Weights of a small transformer language model.
Architecture: RMSNorm before each block, no biases in attention or MLP, untied embeddings.
Training: a variant of Muon for these matrices, 12040 steps.
MLP neurons of a small language model. Each row is named by its layer, matrix (gate and up: input weights) and neuron, and shows model dimensions 64-159. Each number is 128 + 24 x the weight over its row's rms, rounded and kept within 0 to 255. Numbers have three digits each. A neuron's up and down rows have the sign that makes its largest values positive.
After each neuron's rows, "fires in" lists the words (lower case) most often at its 100 highest values on Wikipedia text that the model never trained on.

L16.gate536:143147102080120099164120129136137142066128127123168115101109121105124135140139144123134132113139116109109107152163143145116126144128140138125113179145131170136102118130131190125096128154153159170133120103086110163137077113066125129161133153141133179173105124148177098152144126090117158141
L16.up536:097112112103173122166116104168154138084137141072135116098100103087138105142129115127104142101126150109154157142134138139115076089146114115160127140141126091131157111111128135110144115147138138145135129116094142142138139110121157141149148124141156178119157138151140136175125147095145105103
fires in: "was", "not", "were", "been", "be"

L12.gate29:105107136139125098138108096112082147101111160085123177116145175106138122128112064112122109141137131137136128116161151109148113150126149164100145114100110169121109140144120112104117098141123153077149149135141129094139118123145180156125166173088154120131145115132151074127147159184115113123
L12.up29:127171145131108107134121137149154160108142136140109129094131094119130163113129127142155139163146133128145097112131145119145149110154132151155087168137134093137167147131134125068154155126094104068073107164117121121088166152131129150117115162099176155157076116093124140137135162198146101129
fires in: "to", "told"

L15.gate273:108152126137129110137112152133146115143143107127106069127156112154110168134098115124105121110109121102145114166152129128144121122152191154120082126097109114172111116144112100131142148134075143117134155156114161125100184140128122100125135142076163125167160146102107095158140166128118158129
L15.up273:126121125133118101152135121116116133131138147113112126125166152149130122110139137114139111070207151150128159148161148193075154119114129094149146077132137124102112069129149128137117148148064086131146116131117146128115155149160134146115155119091163127149173144141083121116159142132144137168
fires in: "as", "species", "always"

L3.gate239:159102108133081139128162142120105102128168096116126157117128151103097124161141152128134103187113100127122136093105145110088162113096158179130133133132132109120080126126124140178131086118109139139126138131150107134181091147166090074139143162129123092120105128081156131142181084119105105110
L3.up239:154081120165121121131172138106113129118156098130127142091129140083077116145148153138126127198112086125154133094105141103087166130084136183129111141127128107141064121125136148156132096156112162127113124141141105120167108174173120086130167173145131087112102120121152145143150076124097131126
fires in: "film", "line", "mountains", "race", "aircraft"

L4.gate518:112148114141135109124130115065151125135115078116118108108147134160137082120147145125125110124125089138123132070170104126132123116132128106164094159136123107139128078155173154161097165129139143102139128134156078151112154139098153155132173122134155150102112116098131163138109156123169114107
L4.up518:113137102105123093129130106114151132123143099115101098103125142183126091100137103134117109136112089161155145127140124164128095108128134101134103140144149139115147073165152158137107110132089172125115094123136088158089121156126146136143146145128128128080102151118162121151135176138135152128
fires in: "played", "scored", "so", "appearances", "made"

L10.gate346:146142137150135137127091081138147146122138131110115141182132140103122088080105118158101102128162119113145159112115149119120103132151143150161164104129132144103132115137173109154156158103095124105132116163163095144141107102142140101116175107157145132071145125107127143127190117122135108135
L10.up346:135119138125131112158137114124185128084120139148160129115093104105100151132134150129154123104094099126110117128133106116135128126157136132132098108109113112152134146065102082099133141057155124133164138149103131143109123132168146148109135115107117160159084120146138169140187107132126144120
fires in: "that", "to", "of", "as", "way", "on"

L4.gate327:120118132143150069072123126127099124126148127143141135089099117148123150154106102153135155142105111119125131119183166092116103172089154143140137127131166104104110153163155115091142110114172120175146121087093107110139126130132161135120111115157106132124113157126133125090151110145106112182
L4.up327:131102145147133101138116143147100141103137119110134124133120110092114143117101135132161148158155062089072116140132137140125129154078123132100129109100147086142136157104150138135169120156137152112092149133110134094125136141161192183138127120144100136107134137128143112114113095142139118108
fires in: "women", "made", "win", "make", "won", "for"

L3.gate440:106128127121147097099126100140143138144114111106124144132121122111163134133147107167110108110119092093165122130147115122144107145123123139143110169089086154138111130165102108122140151100145133114126125149130097127082128114147096106167168134090150118122158104132117153185118131119147120133
L3.up440:092146111137192134140127132133115077140144178109151140152163152112164091127150142185138114158096118150122112111135126161142163129122074134149111121121105116153136119124119139094121109109133147122153180111114126104117137125120093078121141142112138138094157113118115100145143127130102087118
fires in: "university", "economics", "nhl", "football"

L9.gate328:091129122075114129165145123129088146112112105126139164100178115173116142112133118132152134144150153136132156120089129120135095159117110153117124131132102141057087119171137170127150138104143141162107133107134122111131117114050136116101106106134121164149123150099103184122134156144126135151
L9.up328:137132137127129105159168180140116142091160092154150127129106131082074141130139146113118159140099134146102165117120075100130192117135145122106127127127095127105163077105128170149141101126097125143093117143131135167118128119079151147145114124083150114110157120110119153135098142113117127114
fires in: "can", "may", "crew", "restaurant", "have", "mayor"

L4.gate550:129115135099148139116127111091133143144111102132140134108138105150076149124144116099111129135097150137118100134138138129152126138156114138126066171128138142117125126153103147169137125074151097122105131135123096097080109125139137131135158134185123166160106139110085147125126116117154131138
L4.up550:130158131152108151105192159127120133101178109171104124113107158134131078135151141127088177127127148124106088180152156144153093100122106092149122127112144089139129110097113121123118126107093112114146144129130163115147161117106148138172155100113130122133131105197141154094169149160138109130
fires in: "black", "white", "green", "fellow", "gold", "yellow"

L15.gate546:151073153118148146144112155112130164099153126118147122112134166108135095139169123098130133097148116137144138125110182140137101158155133128163152089085131147147095131131120103106128095144121121162084124169149134142116145155105098129090152132146095126097152138148181134113106146139154146127
L15.up546:118146163136124096145111135149138135101110150169113128157128120114143136151114131108135118108157100120134093126187138128142126161141151126091149117066112096158153147156106127144132149115162092150149168132160131086126109123132106168136140110154137123148123160104138151118132137182145116099
fires in: "of", "on", "in", "with", "for"

L2.gate280:125122129067161131105131128124124145095123120090110125126154126100119116096118138149105145128085159155124142120155124134164115099160133131164170126157104128163142109152084107129108148112133119101075134126131112137083142068136136151146109158124094141092137104084123185109096110158101127148
L2.up280:116180115133099140084138150130117122153155135082145103103107119146138126109160172154125123149115130110131133152081163099123111123135098126159126146142166106129162125153102138075084135116118120110112149130147193121047165073150081112119102133128135108152110092144119115117131114158120104156
fires in: "school", "football", "nhl", "basketball", "education"

L15.gate226:150080112153123106121161110121132140108137108121102152149139129038147122129173169130156128056169132118153137092148120148156087088173123132116116151122128170127145165136111152141092133135127120094111143136098150118129159125133125146147158139135159168152147100137109116121120087125118154117
L15.up226:080123139113116123125148109116096149093107166133171120150101133151102111102160103140129087135123102132148157101122115141129141133103125138122153136122055127123070112092144156138099140159122131117133088136170159091117110092142088145142099104157132161130160129121128091136132130138083174167
fires in: "i", "they", "he", "we", "it", "she"

L7.gate538:181121109137124073155114139154149137104118102153154155151115134118114102133134101106158159125116101095172156148135176123096141151127113160109142163112119127060105097169110152112142130152145119165138151142136117135146124124119131097165125147153167126110102134125175108124121152149164091104
L7.up538:168156127107115095131132160136110136104142080186111111081101174121113122112141081128080142158121136105162119122150168075132132177124151146114112128117106127108131127167096141152164144131091143129157107124100113118115168112134131113151150117133155091129108163097139108120114132120148104147
fires in: "and", "for", "of", "public", "their"

L3.gate418:146135106099077091094136151119104169117147132121125128131100186054108184152142106147107085141138144118141098132134145118102120100155115101149091172131123100104132072178092096161105147123138157131128140117087159118126146119136138138127142135106131127153127099128086137131153123158150137111
L3.up418:112103113131146096156094111166122129129179120120137175144152112140122119111138146139134075116149174161122121122128091131108130111136161148155140146106131137123176124129124107163139127122148132156128115084130118130137153154088128129161101078151127128157144109109144151118160125119140123133
fires in: "co", "by", "university", "coach", "cooper", "coast"

L3.gate80:097091147113139140146123114153114147130128115140145112103138166094123082161119115128134095104147159119149159158133110115130121118144168134158157135130167112157134122121127124124135120197158107177152156156141098137141152162135163160110129102112131163118125165123180131164117126147119106158
L3.up80:125172147124135130165129153118125154132162078117159118158138139157134101111103140185151144100170125105125127137134114101168107156121131116157124143188160119142097133114138145115117132147122106138120108167172075122160171139078133161127089076144123129155153102147132179116104081143115117121
fires in: "of", "total", "released", "number", "made", "on"

L13.gate176:105117153116100140102127127070149134119108165111150121140120147086145132166142119106105141127166184090112165129100107116135129127107122121129089134117122147127101106136137091133100144094103097124165171131148129130138159133142153122139152125123139142173106129148098147150115112146123142112
L13.up176:132106155190137098153155141111143113112132146153127141084110118129128085124148161162162115141104100116061116128150138150123151149118172091128139114203115131094165167124140106150128160092093139174153119092104105123101123122124157129096107126092148124119180122156142117147137145094108150098
fires in: "one", "any", "each", "every", "first"

L4.gate405:163132144154148132153154108112176122100133092101108107127096123140123085104167113133119145157103150120171112141112107159165129115104132122151104135150124114150134131155099104146129171175134134155092118153161178099114147162168135147124126141134143146131133133135134141133150183135110115153
L4.up405:143213106127099142180154116169139107104130156113128099111143112164160115147113099128163123130107088131128157133138167159159080074100110119114118160119160170114118188109166100150138111130103130135124078190120097127086137116141142127096117121108091141102118115109137151150138144142130138151
fires in: "november", "january", "december", "davis", "collins", "february"

L13.gate433:147100146123114123131129149108169098130067126108111149105128127155135047132115119159088153103171123113133106125131175107107104121122146108084124134129121147130109135134134150128076122139110114129134145119123115110149112133103124103083104154089135141111178139124144134146159121140068147139
L13.up433:118150142149093142127138109096133135111141131123120159163101161111153135114150142147146157147140156147159143165177068084136100100147159101136114124099155148158122113088125131156134118135123106116116171146124132122131144131143116142127100104132157069063171144130114146069089129150125107126
fires in: "a", "his", "first", "an", "one"

L2.gate308:072095099086112134112110150138139119100135120094145110159144133122077156143137088164149140126124144143104109149112085154134085195153124129140133125129098115103130142102128130150105090163112105129165117124087174154106137103124132103125133106095131174158139143125105135122133100141133092137
L2.up308:108137115108167145105146131118118138126134145100124120090135128140139070139114138137139132134124095164113143123144122149142111183103166122134128145129079135139155102146157120141088115154133116101134127127135143162092157138115161111090133112129141185183128098151101139081099116133090110134
fires in: "used", "use", "role", "well", "combat", "training"

L2.gate38:127117122110079149097163138135132144133132138083092110152102128091158069140166091153093145157092123083148174098084127136157115125123150129198143130155108133133106101129131126081159140178132184094133110118137084107115138148128098150136125127114157107109131101116181096125141173153125112169
L2.up38:127115104124086098117106147153140140127141140073113090131117127101161080102151104119108170143075118104156185096071117158132144106166115163163137139155096129120091145129133129105144145157162119117090174111129103150128142117112128131096142112131137078143123078099184079157147170157132117139
fires in: "december", "september", "november", "april", "august", "years"

L10.gate242:153089145124100172123145156114139101160155147161143148134151120172130093114126106100143111143141181131119129133113156124123081122119147095146103155154123136090119143138093112136116150161128127103163139104121110144096111123140172093122119104161127153157121123138118121128129172115163146136
L10.up242:092174151128155165139100146094141116114151155184116114143103094112130095093126110119112081147130133123143131104110151184149129102153101104137147137112140147146154155141142104127159138141171156164140129139149093141126124077106101139092082111130117165132107111146128111157175146128125093097
fires in: "of", "many", "are", "several", "few", "two"

L16.gate25:120143137110183124109145142119119109072132144129106126110107137137114154157094170122095141124128124105125160102154137115169115088153086121120086145094177124137158114120132172114097089157134145109149111127151156124124077167170091146125124121139115127067098122145122126157086089148110100170
L16.up25:133084117103155185146111100092127144150106128121122138137159141086128156135111170130152151088143107117141141122135116115126138176114134170117149128116125147121131103130142135169087101130115156139150155107118130147106107110123101114099074098127138152135126148125119146137073162107128154098
fires in: "after", "said", "stated", "following"

L5.gate110:132112106148150100119113104082148114124173101145187144105125147115140114133105131134098107156147138147137100104150173114102134115157133117131160075119123134138103157169107132103078117168095130115131149132131082103107119130137131137107125154142165106087134115060098117124112150102106165088
L5.up110:115093163160137107157098117117126130111166114096171134137127106156112127121136089129102130134181089101162125165130120159105106126153076167136127153113123076140149161123108150102132173138143098105146130135146108135151153123139114124121134109157126178125109191155138070116128120149090115105
fires in: "of", "professional", "on", "military", "federal", "supreme"

L10.gate454:085106167145138095136104122102111158126110149104134113124121104173139138109158104135122112147169130092128101129151165106116155106139158104116146160109157128138135065095114152120157103091133132132077157102135110072062144145106099127101179180171127132138126126128177127126099102188124163143
L10.up454:187114167117136096123145129096140139134094112129158139123123105096102138157110129126130126143157104114143121165121131101143187100135157158101128144140151126099099094118040139097132091108139138157099130087132122129153061121114080148153123136115136142099127135115134126088131121139128148146
fires in: "with", "to", "by", "despite", "during"

L2.gate219:120113089104133128097125095157069123113131146116168166181136139094120129107113121115152107099156082131119133116087120153177108127165202126133144102161123152140135102099167140103109137125083130168118120083122112142119091133159126132111135114121143141099140113095141089136134131097099142135
L2.up219:128104111075126132099124096132140148172082102094113121147156133131114113109164157101184157073112113177135131091114124156149152130172153146126159122120142105188121095118159150164126132096082139134155110113122111169108114129161115136150139142105126138127128160111131131140137104087090146112
fires in: "said", "like", "due", "announced", "stated", "says"

L14.gate311:118111103113117153129110170145138159122163158139154135127113093064113126140161174119103107103161155130110105140136131076116105111174149121196133102133145131187107136112178141099134114110134124137104135137125140104129143141139117140154165133097119134112123111114144133096127137114141081150
L14.up311:178104132138131118158084105124083133135137123092098127111143124133146123141119151145126158133129179138091131119159137128132146102089138181150151155159147156175126124097107120158106139106108106124161136162105114143128159155089102172124120177174100122103130122154150094078129110185117151132
fires in: "first", "not", "as", "second", "without"

L2.gate462:142112136176147128152091147141124118113095131152171154185161124163081087160141143103159112116152128123102100128112160157097154150135157116154114133158113166120125077173141099117161153130112150099086133130157144089084115109130103149118135156157117141143099123076130165149110092114105115103
L2.up462:141109120174135135073114130137159147150105126155148145109145098127131093176109112150167144136108126170096125099090113160148118158108173123122094123138147171124140087119141117161126077136130127125118118160101126131093143145139149108108106146130104142101089147111127144164114101111111137076
fires in: "american", "mexico", "america", "canada", "netherlands", "spain"

L5.gate403:155129100132082150146080116109155105131116155139131134087133077136120067167112131163081130100140114125107128090130158098129133128128153143124122175123158158179144156116140120109109153145110123119099102138095114171122102105156125112091131156120120149097129121153114108121107121122135131148
L5.up403:127083139127180129168106141103100111128100123108112135103145091151107092143161124141128163158075158129142150081160141117117127104141105138133141177118141128097141151146134140157091079127119129115094090135125123138046147125139130103087160183133154127109144114135149144143141153159103105137
fires in: "games", "played", "goal", "appearance", "appearances"

L2.gate197:072100114109125079137107130134120140112128133132168177115128128158123128138110125155146127135164123147114148118099112142134095167151172155092093166142171088123144119146126162112178100152132136092085170132176163150124142112103128135186095142163151185162116110118116116158117130153108132145
L2.up197:122094149076100148128142133138155108119148080104141125134115166145157091173126161162195074120086137139126140127161145170121093155126120126125162126110130144129146139120132127139117088118076125104085092093133109140102075118104121098134119153101106101112136116135110164120140087130090163147
fires in: "university", "envoy", "energy", "en", "enemy"

L2.gate312:119150111115148159145156102090100162124111123091125148142058154119101146122127133141111148146133141102076070144115119124118147132131118126169074144119157117132129158120094102146115098135128157085108138193120154103161134149111088098138131129100116145178094143150143126131153150166107114147
L2.up312:122156105140134176148107105097163138158127129071094124147077140095106175179129110113087143148125167158072108122141122144117128114161135120154077144108151150146158156104104142133119111115129098111105148134107146088150116137124082124109126101100101108142122157146140148166110128135102126138
fires in: "south", "north", "first", "town", "school"

L14.gate295:171138115106118104170118134136100132134054086121100156124133149127109120122123110106179142121169148136147187135083131133109111100158151152155141114152132146127118111101093080177120128117111116069133126135125099166117120105101155133171164137140171113073128114129119087132151177124144134136
L14.up295:109136071105100154140128093109148120152145171119155128175115072102103112151148117144117093118125143144117145116185119110158113174103147137102136145156137121104135094136136146097152138123100119120166132125130154132119137083098143146127114152080129080098170128114134073145141135135152190172
fires in: "i", "he", "they", "she", "decides"

L8.gate229:126121127144125154129106115100061191140162136127146122137119195096147071167120162107125126126131165120086094127119115148147089122175133137137134142110128160143139162122134090159136121142166142131146093099122122123110151121114143124128170129118090131116173091097147128130134176147166136137
L8.up229:098099122177146142130088157100109137098114148133120137121125141103161122089117134131121107116154163136105107117145166121120140158143149094124129155133099135140127140164127133104121090089081157157115131107117122109197156107105141121098146092135156110160137127113140122085124120109144105151
fires in: "to", "be", "not", "never", "t"

L4.gate528:102130162098096131150134134109130102131108129109136150151078120151110165204098137149121113142101138134122108104116132112123092106131119158133122143088089123118091147138115094120140168144107136129120116113143143109127094084098106120126103132124119141189088110127162095154172175125133140134
L4.up528:111166148137098124140139137153100166125137114086103177191123126124177135140130153172130148148106110111113131124150080124100097093101158075128155139080128136141134158144083086163104132111104149117118081112119114131107126074111096107087172107105096155158108128122100121113185138171111133147
fires in: "center", "college", "museum", "station", "award"

L8.gate26:122075120095121082119155123058179104139168138101105107123117131119143131144128169105126106184103149142104110067148161145145135148104182148125151101130122118150086165139091151121123120121160083125141141161060126124116120113101171143143133130151144116169111152135114121106130121168151121151
L8.up26:117088112172135110106149156107122057104125126134096137104166140141098106132169116118107101179094115131127158096125127161120146140107127151140141132143101173130133091142140156148140141135127158116123121124162141142142146141142130150145170143161164094104089170134137104092155124137080133092
fires in: "on", "free"

L4.gate208:135094127120134105127134149144144154151126087114150118104151138105133127150127132147129136114128087105134105113124138160095113142101131130132121099134089129102096146126109150126125098125140111087138150153163148124143134120095118079135149134082101108141119110139089135162112116142139173153
L4.up208:150137134091117156127094105127138196131117153140138153163118151134133103129105093106129153152123092136135096140134120126170134137131108099113128144112130071163141099163143109123107167088111155131129170119153127124128110162130112118148136164116134093130120147120138111112110139116087120095
fires in: "while", "design", "his", "he", "an", "though"

L16.gate234:131098168138102092111122136095138093126131138104120139096153147158146084125130136116095147092119155103155106126141166116178099156136136127121114131163140084157158146111147129113152071148122146123093151121136181128089111143161084131150132099115152133104119183155131144132105129175117122136
L16.up234:121102173095108095125137129120128124115098125138128133141109100150144113148096102099132117106112140134152092144152143110157085156144140142136109170098145124087134079116117097126125134111148113157109143135100144141111098142102156140172056147107160132123086137102127132102115099141148083149
fires in: "for", "with", "to", "of"

L12.gate529:125118133153084113094090137145111113136075120089128147165094145120147133138180107177129106081145113137086129103159106096144112135174104146112102135126100123141137123105133114133092142099108103158122139152111142111097086170158178130119142162116092164139099130123109143136106145114134129102
L12.up529:144145148144152160096194081122155108136110119147101152118089131138123117131172137126136130118134129112110131135143084161123151153135142081172089131137132117140111113129110129125135095115113093138111116139126089100152150177153099169141149093091119164141161165155110142112110127170080152115
fires in: "a", "that"

L4.gate398:111105103141136162120135120133098142142136154141132108144068126144095157147116100137148133117089124124125147134114097114135117146146139136097160178116095091088138135148159153159110083103124128111116166078130144109075118107113133161143104137113077128127184129167166117089158143161134142147
L4.up398:146107111129159133136119137126103117140147132122119138131052118167112199173110132112132142129115151136116128118130107107149091162141142110093165166103116144075133150141159140142112067104105144122111150079162134080100120134132171158136099132112117091150168145149150129078169115143145149144
fires in: "women", "people", "production", "university", "form"

L3.gate112:121138121144115135147078147079120110153145166123136169113112099145118152139185131087165091135100131140080150143140119095120179111097134116150105146112133126110114129146123142137135094108146113159153138151130198117146147103169116128096140114166117148150109090102108096115095033124162101133
L3.up112:124129142118111151171135109103084100111133177111135151133146109153089116138143149141096154187153123145076139107144150127080137129144088159108122142144168184074100126121129121132084121125106129118180145118141101158145123142151126129134152143140101145128106110118106142109077075142092139084
fires in: "city", "at", "town", "county", "temple", "district"

L2.gate574:104103113104109142091103175101106172111151149117152134120120166141119141115108079175154109134129142114099144134089128132078161165130138095142112176141080095129130099140108117090138124157119123113135152126115112143086107101093150145128140144178126156154172096120145154150114139143152113133
L2.up574:144139118141093118145118086103134127101117144125154173173144126088117122138134135143128147139106146152145130123101099094111084132114082170113147104079129134079162128074163134165116119085127123155067167134140106126179122105112127103124164139142133116142148141119114142128148131123143115153
fires in: "university", "religious", "games"

L4.gate475:151118114095138138130088150134146141171162134117142140107131135136097062139128109133131121117142198104146141103128152131130174116115081147115106132087133150146123193159135119131100097167172187146159110126086125085112145173133165108113080131123129133135124111147129107127130137135165120092
L4.up475:140098139162191167139077134135137108156158104155151176151143173135120092132120113164129131087127146113140114085135141147109145137151147144107098123127138120101145156144155120120122119110158177114149129116085118107105136131149184099172075170136140134121155116139118099125119131133175139125
fires in: "are", "is", "of", "islamabad", "russians"

L2.gate289:139093103137060080130140161143128139103125135092106103126157111102132110175071151128116163100099171160138162091099143139107106128175123159154140086132091099140134105137144161079138155109127117141122126136174117149100143142111152135132163130146120118113137131126128156123112153164123089146
L2.up289:138098145122108122141149149108131136125106164130153129127093147125110148096121143116152106153108141148135149109114120098143113143134172165137107111102115109077137138085157153100126133108147120103098132145120105137119119133080146137116107129128154128134130089143160126140149112139144110132
fires in: "can", "may", "could", "mayor", "must"

L2.gate321:115086104145139129116075097129158137090135091138110091164148120111100125116128127091156083086121135157117160149115167104163115119131101098181098108143090103111143127098098157149144112109125135124104132124117150138152144124199144123135158132163117114128161129124091110117108146109180148119
L2.up321:145078176089106122153111108176146172117084113143136153107107162119158140104151171075101151112095166123147132110141116120137137153179085167119077132122125149084156143081098119146138121122145152119119119117120152129126110141089176117156142134154118101138142112125107112116125108131112173100
fires in: "london", "english", "french", "medical"

L2.gate23:079124116114125116138137154116096109114124099128100171128105130120127148151091129102141156176160135110093078158096167166130109097127145119129140118126127134109113146146133126181106107120128128149103136169143103113114102118110096141145128101145128163136068129145090159175127144121149150146
L2.up23:129161167118168085173125133130162131163156116110133138115160148134102143125090123128140139177151144099091135111123117127122131146186148133137158124132156142106095160098155127119121101143104159105085117141157106159145098154098101112075127144155098127122079136130088153171139125194115122178
fires in: "station", "north", "river", "east", "city", "south"

L16.gate524:158202119096118142121109127110110080142131164083131124119107147142072109104147133137141120108132132099129124191142113092143138132143157181145106155137127182145123141106109148151092155131094120121123123113144140115131105176182140170158120130106158120134091158152139149131136123150118136136
L16.up524:105135141128150163108147125122154095131129109128144083125103097101116119124123175172131111080156116082109123097106159123176137127106119146142118114105158100133118136174120131134137162105137126125149106157112146093128131152151118151133118146078170161151122137109131167083112123150136138078
fires in: "during", "following", "after", "first", "that"

L15.gate206:132156080124162134122129218125117159142130149124152130110157137154119122159146163129133120126156143123131118172099140142133141128154142096122125125128108138127089113143149157116140097116121163130144114137087087119113138112086152106122153107075159108104103140127134093109140103118090112107
L15.up206:103112089104150148119128137176110138155131162110149154110132111120125093164133113113104145128150164136069108089116139074123160121108129120112126128172146115118145138103158107134108111144117110109139161114108180115117084136086098134099167146101158141175149127128166117145144109109134126103
fires in: "was", "is", "being", "while", "were"

L8.gate74:151137086137146121159174084121111136097133124171152102115138157113103115105115166148136156139142154084100094166128110108113121157154097132080142080102125149122092148160136154118159117128097153147108077139119134109143125129137121135126125129134092135125127131105119088124115135123149119145
L8.up74:166133120127135132098127129115127117152143094156121122136143135117174095162109129141150118171120133162148148063132086165143115089133139089139118095096123153173144113100132156118133169117156119143157128128138166072113107170150160096119155178169117145123112132128155101111153140133114148109
fires in: "of", "at", "near", "loan", "new"

L3.gate389:132122080171136098118119124131122137132129131156173123116140068092131138135091118126181112120068167148066084112120155122152118084093183137151186118142112090129149100136151146125109133153128121138111155131149137143115146134105151135092150112125093140085091153118154145143141100142141126109
L3.up389:151136086164145082112127142135140136105086138139184136153138131146108157148097142155137111119146182148125105115140166100133132113115178182115148126138124120122140117144172148130100146167139142107086131140143176113118184138131155118122160157100113193097095144134131107150114108106120100143
fires in: "be", "beijing", "started"

L2.gate128:151113088129116108148147142183172134153146120114103091121141121092100119079135148125183166158107120078111102147157150127147141156146104131141131133156086144120129095130117105147130110143158117123140104122093117094098120157121155133125114165093147126107128128164137101149123135143133160069
L2.up128:081153132116127131165154127182145105155149145085122103138136140123083138110135161084202096156171130069094092146160104091118125168128099146123141168123129141133127109133164099131104102100158141127129137099084127111131124106121158137157135157126112143136112133088147136119149123141109117115
fires in: "year", "years", "day", "month", "days"

L2.gate441:149116144107091126108134116152130167128166128105105158149100126107172071129146160132122137145098119128124114166201143140096196123100148107148133162169114145142103165134099119147135141156161155146161087099129133103109164123182157111183133117135138130099122086112100092115156151119136129105
L2.up441:140140101110145120106151148130153134116147128099156121099081120106188123119167175102132096134104130130116137129188118111103120139138129125155152141147123100165103162154087114117152140141171138128172121117134141044107142147161148129162111131146124117128118112140094085141144128122166141113
fires in: "high", "day", "night", "late", "months", "month"

L3.gate523:120143117137108122114175166161132087138153125149100106101132121176164099168132134156120157121149134139130110122123164128102122104097154146141104094128132107128145133134121136145141115142168100147113086129128120125081142117098129104148123108145147128113128154143113137175101137129128143088
L3.up523:106156143132115119139149164135175055156134074156106128128171129149119096146105131107104132125113158097130150092123146113095100112098107173142119095141143097144171151094142107163155117139164109142132108100122109164079132125120078118118133122154156095108109151103113161150143145102082151098
fires in: "national", "international", "country", "and"

L3.gate139:119154083107093098151126147120110108119128130140130120141109145091104071156148165125127119107098116117162141141126132161107126132140162129165160112119141134121141135160107122097119116117170137131126144136104134122099127116075163130120139129101119123087127109185083140158107132141122137109
L3.up139:132143077107139074195104112138121128126095169119130122160094133120142116098163119121146120116108134126158118140129144165066149125152171106124152172161090142113144124094152128140133110113116102123101135134122114149091159148116192101134151113166081128129152191138100159126106111130115106116
fires in: "was", "had", "were", "has"

L8.gate557:109136112151134111094124141128108186115140149164152146144184110154163115108181100098139136106137100114174116153119149162100142149129127149118159117120135146159146111119105125125100140095128101125133127120141149150108072126119118140116135129126104087141109136112144142113136128201126167081
L8.up557:087121112145106109134175131120144153112157191142166141091118082095138139122119094118155118132081102129135123160152154102105115154159116154118137105144120127164103138096129169116177090087116126117111140156122124144111148121151076145121144088144127112138125114139115142126152129141116151119
fires in: "on", "to", "against", "about", "wounded"

L5.gate114:164113121109120146139110103157123149120118154105152149138089164133088099135119136132114110115117112106120123137157097099115136160125130114129073104088105177163149149163135078110138135143150101121143113128112114106153162123089127135144145108114130190136166133100104162194183156113088140122
L5.up114:106106134110149126107126138129128091124157131071127160188144103138153163110115149155139135132113147082090106115123134125106120118088156133132137140147097122143195136154092130138125118102117149113155121081147128093134135131081117118136111106116127140177160141132107111125157120105135127082
fires in: "university", "award", "festival", "gallery", "museum", "culture"

L3.gate78:106088100129088094092134110135163167128136116142132117145081108120169130165159133145140118133125142115099157158169109132121106136118139141122095145153134116107099133090120114090111055107103124153165145118128150125162104157107115150132108120139138091139169151171111095110127127143115137130
L3.up78:108099143141123124133114151143157137123129121133125113129099099155157118150126124125153140145152126122056165122146091120105127117140140118131125168142132137128113143097149118163132053099118121142142142143143124131164111160123172175142069110147136117144149167141109125120081102122145194130
fires in: "released", "for", "win", "date", "roman", "total"

L4.gate91:128130124165156094121103110181135125128106103093095122152130141157164125203138105156145131137064115114110163123162172134128095129144114130103167128115128086134122115109161158154095128125108142170093108094105163123161099169133144114154125111196115131104130133139158125142134127103108122136
L4.up91:134122143164159126111106138139126131131083074151102113116114118173104119166183123161123090155083134135126158107178151130147094138146138122130134164134091111142104109134110177126142117139141102136108123155107181145147126153127131104141134100158136129062140134097152104129123121120110093137
fires in: "began", "used", "popular", "started", "replaced"